config.yaml
activation: "swiglu"
norm: "rmsnorm"
rope_base: 1700.0
lr: 0.00211
beta2: 0.95
weight_decay: 0.097
lr_head: 0.00622
decay_fraction: 0.759
doc_mask: false
steps: 8997
MLP neurons of a small language model. Each row is named by its layer, matrix (gate and up: input weights; down: output weights) and neuron, and shows model dimensions 48-143. Each number is 500 + 50 x the weight over its row's rms, rounded and kept within 0 to 999. Numbers have three digits each. A neuron's up and down rows have the sign that makes its largest values positive.
After each neuron's rows, "fires after" lists the tokens most often just before its 100 highest values on Wikipedia text that the model never trained on.

L10.gate380:501526489547480576533478508580485439569611446545496464521529512485473591496504407551480464621488555551593439508494466559521450489584531498485436543494582463490523492530437571434525504461496547473589414545522468441519538512472402620459502567580501476584427551495503561564496451452455492414
L10.up380:472571444537488517491496436561565481504442579567497542476553518528488569431503546561523389530445554566616497574574478498502470611425414394482490494572606562523491575466539439475498422499489636533450594566540539510494477510475484416461462480589545593443435431498559496453518454504547473437
L10.down380:441490449493455554483581537578558540485467611525461572532464494506455504458540504413454439548475555473542507403549474442504482575545480579450426529522437489433506552437612507600463497474512506435550468577551623478578549522417476538523474401556513645439506408518612511519457523459544578570
fires after: " h", " m", " M", " H", "em", " K"

L2.gate340:416582481566521525530515494453560581491452572498549515520480568370518463496430509551560487536447521485512451473505520519427506383493415434465507504481562481500608504470434504551509544525506568520451462462466554558547533539422533579592533524539550565456459496499535580483487450475500513462
L2.up340:546492578573575547507462528540388515471563511455421606478463589509553528532462567456532680546418544519459468545473472443535503491454480590512539509465494520430460401477520534491444438429409517447495424449391447443449523463478499514604425504471443455529485439564458465551534481399554496543
L2.down340:612516504475539541491440447415425370480470378675518461476478466567462424591494585466472545496560585547469473445629513452570503562454565496489516478423429553518486485574509546524506441522479419498509535527511528536444536474522500492473400465545536443534502504501473478480514548533539526452
fires after: " the", " p", " pre", " qu", "ric"

L2.gate159:523552532482530496586461442517482432438525527533503577502586489588525615503556490488485509503498512570551477482442510515531526422478479501543543554433444477542504482494490473489568500499530474510460495597512457498436545574508561630488512561602522525477602421478469593550417471531451613434
L2.up159:451512531564463450488468449509543480424526514363559617394546565490513573537454584456360485463528506551569626523425543492536430456456446455631515555480461483575544518470570467469441450531532535479546548538517398454499429512579623532467485502555456464453574438438432503551440548527509557527
L2.down159:446470426551509473463552537520558562493452510546454465419430581509455382456493539450502479405499461476436465498510467459501484509439471496446522494563493518485521564459500522479395448441490578506575454546503606539490494490498488436533444415453534561498470535558539492421603469448511425549
fires after: "oc", " mod", " pro", " p", "u", "ot"

L9.gate68:450472519558456575546594437409470529519590417512496579512499578518496495543559480492499464512451537470529459460414547564545467450512559545513460607447544579475555578563508541498529569442504507507467514610529497550442519567419503570396523532438574431544465578536537551457497587512457466498
L9.up68:407464481438562421519539566491550493571422516487478512488470506511447509508520475539467556424497485431429557542446608483476385518460519517440456519611535474450433531549530525524526505527493457492534449439591469526504486472501518560471495504539538519495363490474530506610477579477592429450
L9.down68:587536468475436571526474497439496445495467560498488537549506475524437439407542583470459531443556466497414598478501559472507599519529466542504554493475417589519442520407528534450454413553529427561394490510525505549438405517599492603434614539491528562514423431551526546509436496538485451519
fires after: " H", " h", " P", " p", " W", " d"

L2.gate508:507464577500576583608588499521470504543518453617433538588514618497560548443537502468508558437513495485439485500490508530517520614465481484489435416445467472471501457456430508454510546479544492513471546496567476527521549447432423397558512474462577579532523355559523466558509545549506519530
L2.up508:439552594526453559477580478574500584604501412447462575504549543492500482510451493477553551479602525526562502491474463546567545566457503459556452505426478485466503401511496475513486484473451464433458451490527469501485508500410549521478380518486540569529529504409528427550567499556516530508
L2.down508:405414587478559468489559479562520439559492418636520531557431491417586446552506428493540550472532563516513604477444480441610477576512532433510430534424452452418466503465522518356516485521442558473448485496459556552472522523463436514592461491483561613511518433563480505519546510523525452510
fires after: " pr", " l", " c", " ex", "om", " C"

L9.gate284:581526579538435546499555543414501508467558534540516389520517482562465547521474510431443461502553490549404430406387572470465589468521401502411449438446537406510471519507534518483517486439508491469488521544549495628439553548467582504547610513540528595570509558440478555532493460527525580489
L9.up284:507491566539476515438473474360504504508561572464522469509405439492546507512498541394521494467479425551478524496466547534448589548521425614543510431541509618454528617491440442457602498558452522544517466482467471522513515554604497464514464578523430473516560552523572542537516498515540500534
L9.down284:446452456501513493479480521456511461508522513447441468508498471515527510556538450458553559474551497472499476457565521449494464593470495521452610585563561459493448538523435465513552529601457494556527430474493523434543508505475468496441472521471482498594399418430476402464547477483502436497
fires after: " f", "f", " F", " d", " Ag", " D"

L11.gate122:464503561414516449505479537436459483480564521524504459568462494546535459500540520461549581444491430474458529500471567524458466525456464518473550523513536629506487510442419522479536521507474427574513524497449410435485484438472518574463509605492390455560477529516511413562474589511496518506
L11.up122:500466423564550519430509411551509512614455487513482529476554492514526503564492472422542509500536463505470488560494522507482506502416495492418474499549501581468457506550390497488551442584504435420480565426480489505518505534518435400496486389544510479499410516448524501505444438489386443492
L11.down122:561504509476573510461519398517569514427483550623457510510456576494534432425493504489522426594489558503531485547507557454517425509489605453515455472552444480497440534459432535391547543501495487588432553510447501480501497434404445400552548475534524433475484541442428493528469570492442427531
fires after: " Is", " El", "its", "iz", "os", " S"

L11.gate263:580524462496506457582546536504574439452467598564475579572498508526572547562420509499578563514468530532509418527440390451436524543545432490568557512465449516550511512545523665541572530502482472618468463465383538545479521520442525475450505539481455390505461472518494527561510460570488448474
L11.up263:641508534551513449527547442558543519463470479450473437490476474485530508532392491429489572394493356457419471587539526467545541567580437554415444473427484460509557537522474530522541556407443544467498422510511499517518465438576559495450468463550481483524430395484563438463537472546534513583
L11.down263:538530407594488570495490451478472467486404533470480514545487558542565561462539422498535462540501497449495470481545443499541411498473517461587484410507564507522487512457469416449392549477461516555553491435478514555466492494504471376444416392556519487512524457430543454497487415424475506451
fires after: "\n", "ic", "ed", "\"", "ican", " by"

L9.gate392:547551508503511489448524522488496481458560607542549442498515523467569677515465358449519480481509506493491460440485549468498542488489404486522566504494511530428421514537500570427515526579528462558495481505546596502464460473460579465461542525528569461595322518495529582576524468497461502442
L9.up392:511542541509486539474490417491502551501477444496607448470446454524540479477509503516431450504449493402528517468547545448621550504441511519536417531537521372566453531529517495627537449503507486494485440477538528512516483472482531591546457511518498457496503452517594459609467457582643496574
L9.down392:488494538496543467485583433511438457465507448640460489470431502498460457551532401545542468504550472520459510454424532509472486437422476405601487471491515490576461521522444583446525531504522463474367454495495534556458463568457550470477561441470534548478389582478456631520481443433496390503
fires after: " R", " f", " H", "R", " K", " D"

L7.gate157:498406538404458516555477672492530472500458408494546479501509410514634493501454557508573440506534473570479506501486460626457431499461435527503558491400430530466498376513496553513518451393519406600449495463452536520489485489566496519442442486549547556544417497538605476509487522501440495574
L7.up157:518533553498510621437524468420533520400489516477490558429493466592560478574497563482490482595612471533403496484475539551526491523430421544595473553565411476434615506466501466569477584533513453528481393501442513512475465520482478476534471508469456538577469486573474462418484529622509411535
L7.down157:571500482633504506563537432505539538578570520683551536525529424427530608557474469557436492543579492459531547554609497531509424514582532530497474492457450495543447376456487463455519472514491527520481580464522457492513535504528401489475450478479553491473448485549446473431487481469510502513
fires after: "\n", "==", "ural"

L11.gate120:448433471587573489462564483457463427476524457532567444582471464544468463507461451500498515464520552579434471491437513578534549466479426509520518424448637479463488495451467491447436481527507459468477457490490610506500563504519580564476508578372550538566389515435500594557510431436437439409
L11.up120:490524536464557491567549484533482543517471450474444530501457495602504509408469440398428487436485416573454505586465595491499511531487569446541478496462496430465394526632502515557572365506547468553553499498562394570527530533485495470608535428448500501527430483407504471515459533479619493489
L11.down120:388483546451492539471587558422478420393504479603520530510510494555485536463446461556533463455478437475497526566502612468406551554500509485512544497468467492447559477526458498398466434458452479435498553503514551593457469523490439497454403557551474564556463487517550521614538442535548558490
fires after: " p", " s", " con", " Ag", " att", " and"

L11.gate466:490602494408533508550484456490453457484421491536532608475547548474507515502503518602504561507485504544604530561475467489553575479451474492500434531547532488439503540613472471469526448621460509571436495458488548527532485529433479568398540517527472504504502499495488507601571475506487553520
L11.up466:547536458524484515451525510582414625487481486554441614548497481620501594549484505524486445453527505485489626498556465495567459458397542481387502512482539520361491568496549457518456513450566585463497451560517511442433490420509536523427516562419437498567477568544529540490556438491438462542
L11.down466:552408527434400494456538537493449478575499557486475505558455479439447526519529464507576483514465468497514571496398533521486532521460466542537555473484528494495479506474545491425469543567468355548580472506518394496480507473530601537468478447372617503515471491439516486484543488511503459493
fires after: " |", " G", " S", " st", " rec"

L3.gate341:524477511454529476442459562552524516501422516512495507518414480438459545506482513467521617471411508464395468401472411539505510448459430576483459529435594576512479562510531526512519562486522551529515475468505585536447522563489506559487487535529536571496455447454606534475507416427413439511
L3.up341:463403523427549508430450555452476536584512489510547532535442491556473549458488588524479543449518502488419475534471471551515551498538528490529472480402563445523540498442557554480508441448514456453419483496458490455505440540639501553537408498482567377540526463449542478548445428470364445432
L3.down341:526524500448499443387561566451586449504540600471554428505470484474475468427485478536483558486447505498486552476512566515559507489506501609473432501512534434486481441461500501546446508575516541532470421482550423525482422499498519539511520462468440503453516460568504381505527434511453472423
fires after: "or", "ourt", "ute", "duc", "ry", "y"

L11.gate486:531409507536560526567571459451536445498427584562538443564523500493447529531532489531494568459500443596515513484487609510564501536627555573547444583461517518564521546595573526461567494493552473402541480419457559553479558444499460514491507613462500396562558533513560485406532527560521457515
L11.up486:383492495558482477465476586487515407507538498529647607478491492417504495480506585454595384563503460457459513513375546503532523494475401549409502523435496538439545497464554506558491564563436474375458618486455478497521496434451504400435465523443427458494493494547514525510599402556596530416
L11.down486:474549581513500571512500484538476495460507564488438541503503551456449578584561487496489493436395523527563515419504433572522552452573521608609532461508546475589518565505555480573420514433494468550485470548418517426487416465561519497540550581533464426542477483524517469525458498525489535504
fires after: "|", "-", "t", "ort", "l"

L2.gate137:578445523406540537531506487480410477476481476651490496525440488522480534514534443534508447464496468560430465503486562569554542509445517492463478543367592539439499474517541612527437471401468495505505609471469484623544548556484454428500474597524535499554497508511540463569538532498496458504
L2.up137:562465456408495506489465474480479398416512455527477557406414510495466512552491525434530440433523497509493485509493507455570498531458443520510470522475531480546559526466442534517377475471474531432548499495449600602548493573535514471475485518528563593490548556480474465475579533528523444502
L2.down137:529467510364498467614542526541568430461517508484465621460466448579550471528464489488464451557439478495493511497500515495543450483399455497531467591515548545472584506461485490536495470497508540554473479565432485559514425523547548477543519474491460530496480495474552417425497539493518434567
fires after: "Z", "W", " S", "R", "I"

L2.gate457:524569520467485504467420442377425397499474551523367524536495476574508499466471549431513512454407480498562520484498529470562585490413462570517535408541483519503558537450525472535440556470443444497468562456498498556474556520457528517438548519537501440584461437454536466460537594499538508494
L2.up457:477504396535511520531506492461528451423437574484444489495542440506502533478426553532502484419551553471441437426502458549532474425529508537462418447497443475497541544446480423528474529472534534462485434528523486502474542590511525577526524536436514410530392432479424505602401439457356585434
L2.down457:452460462507517468480567472530433453551430588492417539492568538481511529493531544462474551415498547490612429542537472477506484550349494400497504466464503500485565512471527559408497494549523446573442508573470497527492545517486464476525601551456554436534498455449539530469481466419509503568
fires after: "use", "ar", "est", "ri", " Sh", "an"

L2.gate476:486482544492477497570514517499510528533508499490556520568493492570554530493418535528542490496516487462461480448549474512457451530467531506446455506398527525454546499513552556513601555501517512505512437483518470494534450526427521520496468478470569511650515479518629546545488502545465553514
L2.up476:518520459629514470479451547492562514462528595572548412545547412484554459442544506463564568522432580477429467454490531546632530537461500425501466517486529635545503451464540631466498477407548563524493466473525523468457509531544506535548457495495433496553471488470461520577458474589516525496
L2.down476:524510492526520422483514527437506575530521489529589550422427484542508418462478571493523531504506529460559425612572450547534461539580631592465443472433509536573509472477557545489497588515516470553505461490486475475409471473475480507518414498473470555609508480490510551497512488433494579502
fires after: " the", " w", "ort", " m", "as", " cent"

L10.gate38:487475457548626428449444498539482519518507538441465406521483452540529453565478465477502580568499427504516550526578415541508493486468466558471500499560460537549448452544477532539505420447491509522504516476623489511519615467474554541530433612522593551479422531499552441521496490438505494487
L10.up38:439547455477491452471470468570546521459564524474441522532479496414557499523515472453440470545480379508410507502439435484510533439579475525445472451424491598523420542401429468445483581556520429455558532427556470553531501487502484490482536457473504421598470507509526485542578539436607669484
L10.down38:490423428459508587443492499560455444502535440473524490543544458526397381496517532440488487365463544495529497530509456451520428477528529482571511480557542550502451506594470426535544473506588496524522509501372542488607364487483495496484431590462545527531450543493478510495500573546480503521
fires after: " F", " W", " ", " (", " f", "\n"

L3.gate57:525571568479485406583519463485446531447563458528528495503546532512457546469509461517523534538576575460578416501516495444557482552449523512541440535516440518377409462540463452489507492387532574449475471456540521431524599524479484430525508483455385511428545521588472560520539527679429550459
L3.up57:516512492417555452498503442522514590436541438519382504517557552528467500540435552559519538576441530448445541527537473478496515508452546459540486454597446375407495514495552421528570643488440473478608503520489510477503493537465460483444488573507488491497482463429528504514527449537466484435
L3.down57:451519505480484531480605392525459511523503456488439553493535501405457585479528465616581503460605499478549505558467433531528461583524510360499450484415422537519474502505534525394509502455464525509530486494449553493498541529459310453475544477513425503505444527466435574540525463601507536548
fires after: "on", "mer", "U", "pis", "ow", "c"

L10.gate184:456478524486514458533488438490409498498474500467534531479502552500485535453583426558502483514485498508510533585421403484533462469549477460501509476475435524467420563516496567566447504577511517552564466448444542551546517546467469512478565534500491458505497426483476469515543506507554434494
L10.up184:494515475538660507392558656560524504586479445559491484492583480432497559560536494434531456577559508482560518533476528538568530534493519430499542548516434542452439480505509559452472516503476475515451621470474430493530532561545507535440498461550546424442506421545641508514518546528454493546
L10.down184:405555564486479468484511461554543533427451560485462538462543502423482470513538552469590392488501600459481508437513430468441402510551432496480427491487498507519526537564584469439532525509554476510598502489506395554440525457541514536516379528369465510480572488488445551469534436443596523567
fires after: ",", " c", " ", " v", " C", "re"

L3.gate394:518527467468417465524409570349572452595520568528481492507477554453474537546511421462562494414510534505478449464536516452421440491417476498457449423484494458460537543486540443533524567590589471617521452476540524463452500486405492564516488475578582543543469460434505524497504453526455481460
L3.up394:491451437425544536539458483451490459586537459490414399582500422481556591555481454494568534525422521596538583532545547545403596360574519483570468474642513522513503500492461492474509526543480496467457517415439437463443548475447497560496576566502494539494445546440438447465393452475445466523
L3.down394:530600512525464499428575522336496560493513455480545517489490531477596463512355536445430531565494489525485449548462495569538519446512457444485456600456543484504532490454437451520539427468546554438475533499522527507593466510505457570464441528526515499561492465479544468524550495358668442520
fires after: " L", " so", " describ", " g", "el", "g"

L4.gate356:628413467442571514482447536556497534560497409504519481447484480497550490433466515505441554581493433483589414472511540515482566449481469574505484543449579450575482500504521456504518532499518465495550500515374539516492498503480457475548456487447475540526518512470486527673540578515484532487
L4.up356:474514473489490549555484476534507504438575465489449428452513471402509478566549425484463603510457547456541493496439467599550488499500600425525465448526519542422600417457542401501556490517515519581569408521475441429472390503542456571465473447434531431514465496497502406455489529476557558473
L4.down356:505596535490512559449406471585437532505463411490453444498622422460566534389484552529495527414447491559517432473438609537584526523443490470506568410527457464584560439509462463449485499505438545436586482424508554445469522477441542502488513432556473471465470435512507551600469509502481547583
fires after: " St", " deb", " st", "r", "ol", " f"

L9.gate130:410521453572514538513515488465556551579471460599375468552469553497462440513541547452481521524525497492429472471507463491564544584558461419463494419442545506463442413487551585461464498455511452430483501512461568607469529480527469555548547421511465526494439541515525501521552519442531501480
L9.up130:528460542456417569505474399455409479445412522535462371457388484570488526494496444504458504491501427531482558539429597585507538522514583520507490494409478489527568482553514518446433519438549503566535543446576524508485476504547507526426500501544554609460528485449459438483507435509489473460
L9.down130:455529498519560530489603440407547508516500522433383514491513503495500568412384491411462522392508428588524564460539466503523543499489473532655522408487467480530578494486471513560510463505546565467496436512504516464515481504393398474509552467538553420512519530453495503506494448475482450485
fires after: " N", " st", "l", " sc", " n", " St"

L9.gate2:506487496497485544499514584447497522582485386567516479510511524392508472544548455504519523443450602548590447467316538620499515507428491482426463528520538474519463555617467522495491509475586489551480480505435552626553513379529508518534530642442463424534481441534520565548419523431407432540
L9.up2:474567499502585545448427523586521487491525423525542411526489510449575517489573352524517485529526469459481486514476411481480452436486456491582563450484476501509521503549496517431426542507581499462490465490571515578508458453552437507530538478591442501499500563483557447580534434481546515433
L9.down2:493535463553544479495467577469497402466618500503493488484543534501542479481511459456567475511475480527526499556587533530425640532513456571515502546411498528476571498458449530613493501590498514487530421515478449437532568593506573466551508524487411453404454509511514429489618480502493449591
fires after: ",", " t", " T", " (", " P", " F"

L3.gate132:510543540486562541532481573453537608494527470599479466547542489513447511563505391533503464570564438535506478438472551600627454530535505467471482512492558523523455413539492658466495434478498573498498515413433464574458653498449520567515574522560559456509533486572549547625468532460535484529
L3.up132:574522470495565512498454538548521490503536579500526583467504492566480565557518467500490538526550467458471492526547504547622485561498487555491445461531510451460487541557479534545486533552480480488488514418499529566460567437477423424436546557510555437496564532496448478543471498516547524545
L3.down132:563475514451528520475527519555567457447558509480463594445501515452598512488534532487468451460388516422482396452426482504600511475472443410532512568418454454512503472580602467459448422438500560549562508461515573556474365495467549516431457518491542550447486532496594444455532475558510552560
fires after: " Mar", " ro", " m", "Z", "G"

L9.gate163:487430566550469483483525590576470468532504516516500517548589483512499474467424527500533487532595517501506495428423512570503521417521473459483573588495532524486511510519539567516638515473472457514428562423461487487490569513385444470509532583540515570455508488475536475480442570587474628568
L9.up163:470582513419523429442493460504472484436567385464543468491460401505530463489482472512559579546495540532414488505456495543535529521512522455494442509573466446517514579595444501539570523501465523472635604424530505491571536456488373538538551531527453524517445486530503486409392480553502408530
L9.down163:493510460623415529536557448471446460547494488384567500461474525499491477540573448350487454483401508494538558551551454515479491492484570486523417454436511555569549485415419528438489482512449477496394604551519476475492474496511451513551489508432515500483502407540547476540564559449521447546
fires after: " the", " early", " Cor", " L", " Mar"

L4.gate392:594453482488545444474574490529495541511494497480569511542537394582492504512416499598472519486520457553534521453504543480562492429543528555491487492521518423494435472482429588502497432489503615452419589509564556489559532460503468531509557501516424623511510433542507435560461383565558453483
L4.up392:475578504495562519419497477424532615486496556501465543486516490490602543527474463463658470530508365562429495421527538408517554542460477512482540566478516456427511410477571665510440486600536445551513537499509418545546554450420531465570465444484427466497498478493523508468492479555485524467
L4.down392:501511486464471496442499470493527575430474519438465483555535466393510613533516472533554469462501575493579462506523507546559493524490525479469519555499515448587519478516481523618454471478458509573444600496402531525524495522525488556529490555471459578437405475413574506499500449465598473536
fires after: "\n", "ot", " B", " vill"

L7.gate293:475402492415455544454537543468453403537469492578468363571513485524559456545598497489471506481558525534506391539475492527520473446546422438433460448485479526516467514424423457456529376476533466508556488433439504504458566523495556504505478510596479542458390566507484576549471457388464589411
L7.up293:460464517521523497507497577505575496576525510555470563515595554457494517476562427453467501546491476497489500588421560507554449490507517441457442484544569566422514497408537489442464538469471571620579556565449476521515524474516369474622580478534460540602430547521443506494444523522389446482
L7.down293:503449548558446469470393456477420513534608512384533504461506490562517497492469404418415454512583540510470615509378501510549437579494437465522549523516577538442474493460525498595504442506482502540547537515467490502540511551500469441536446548494511497464523513374561534471507521416424433451
fires after: ",", "6", " T", " to"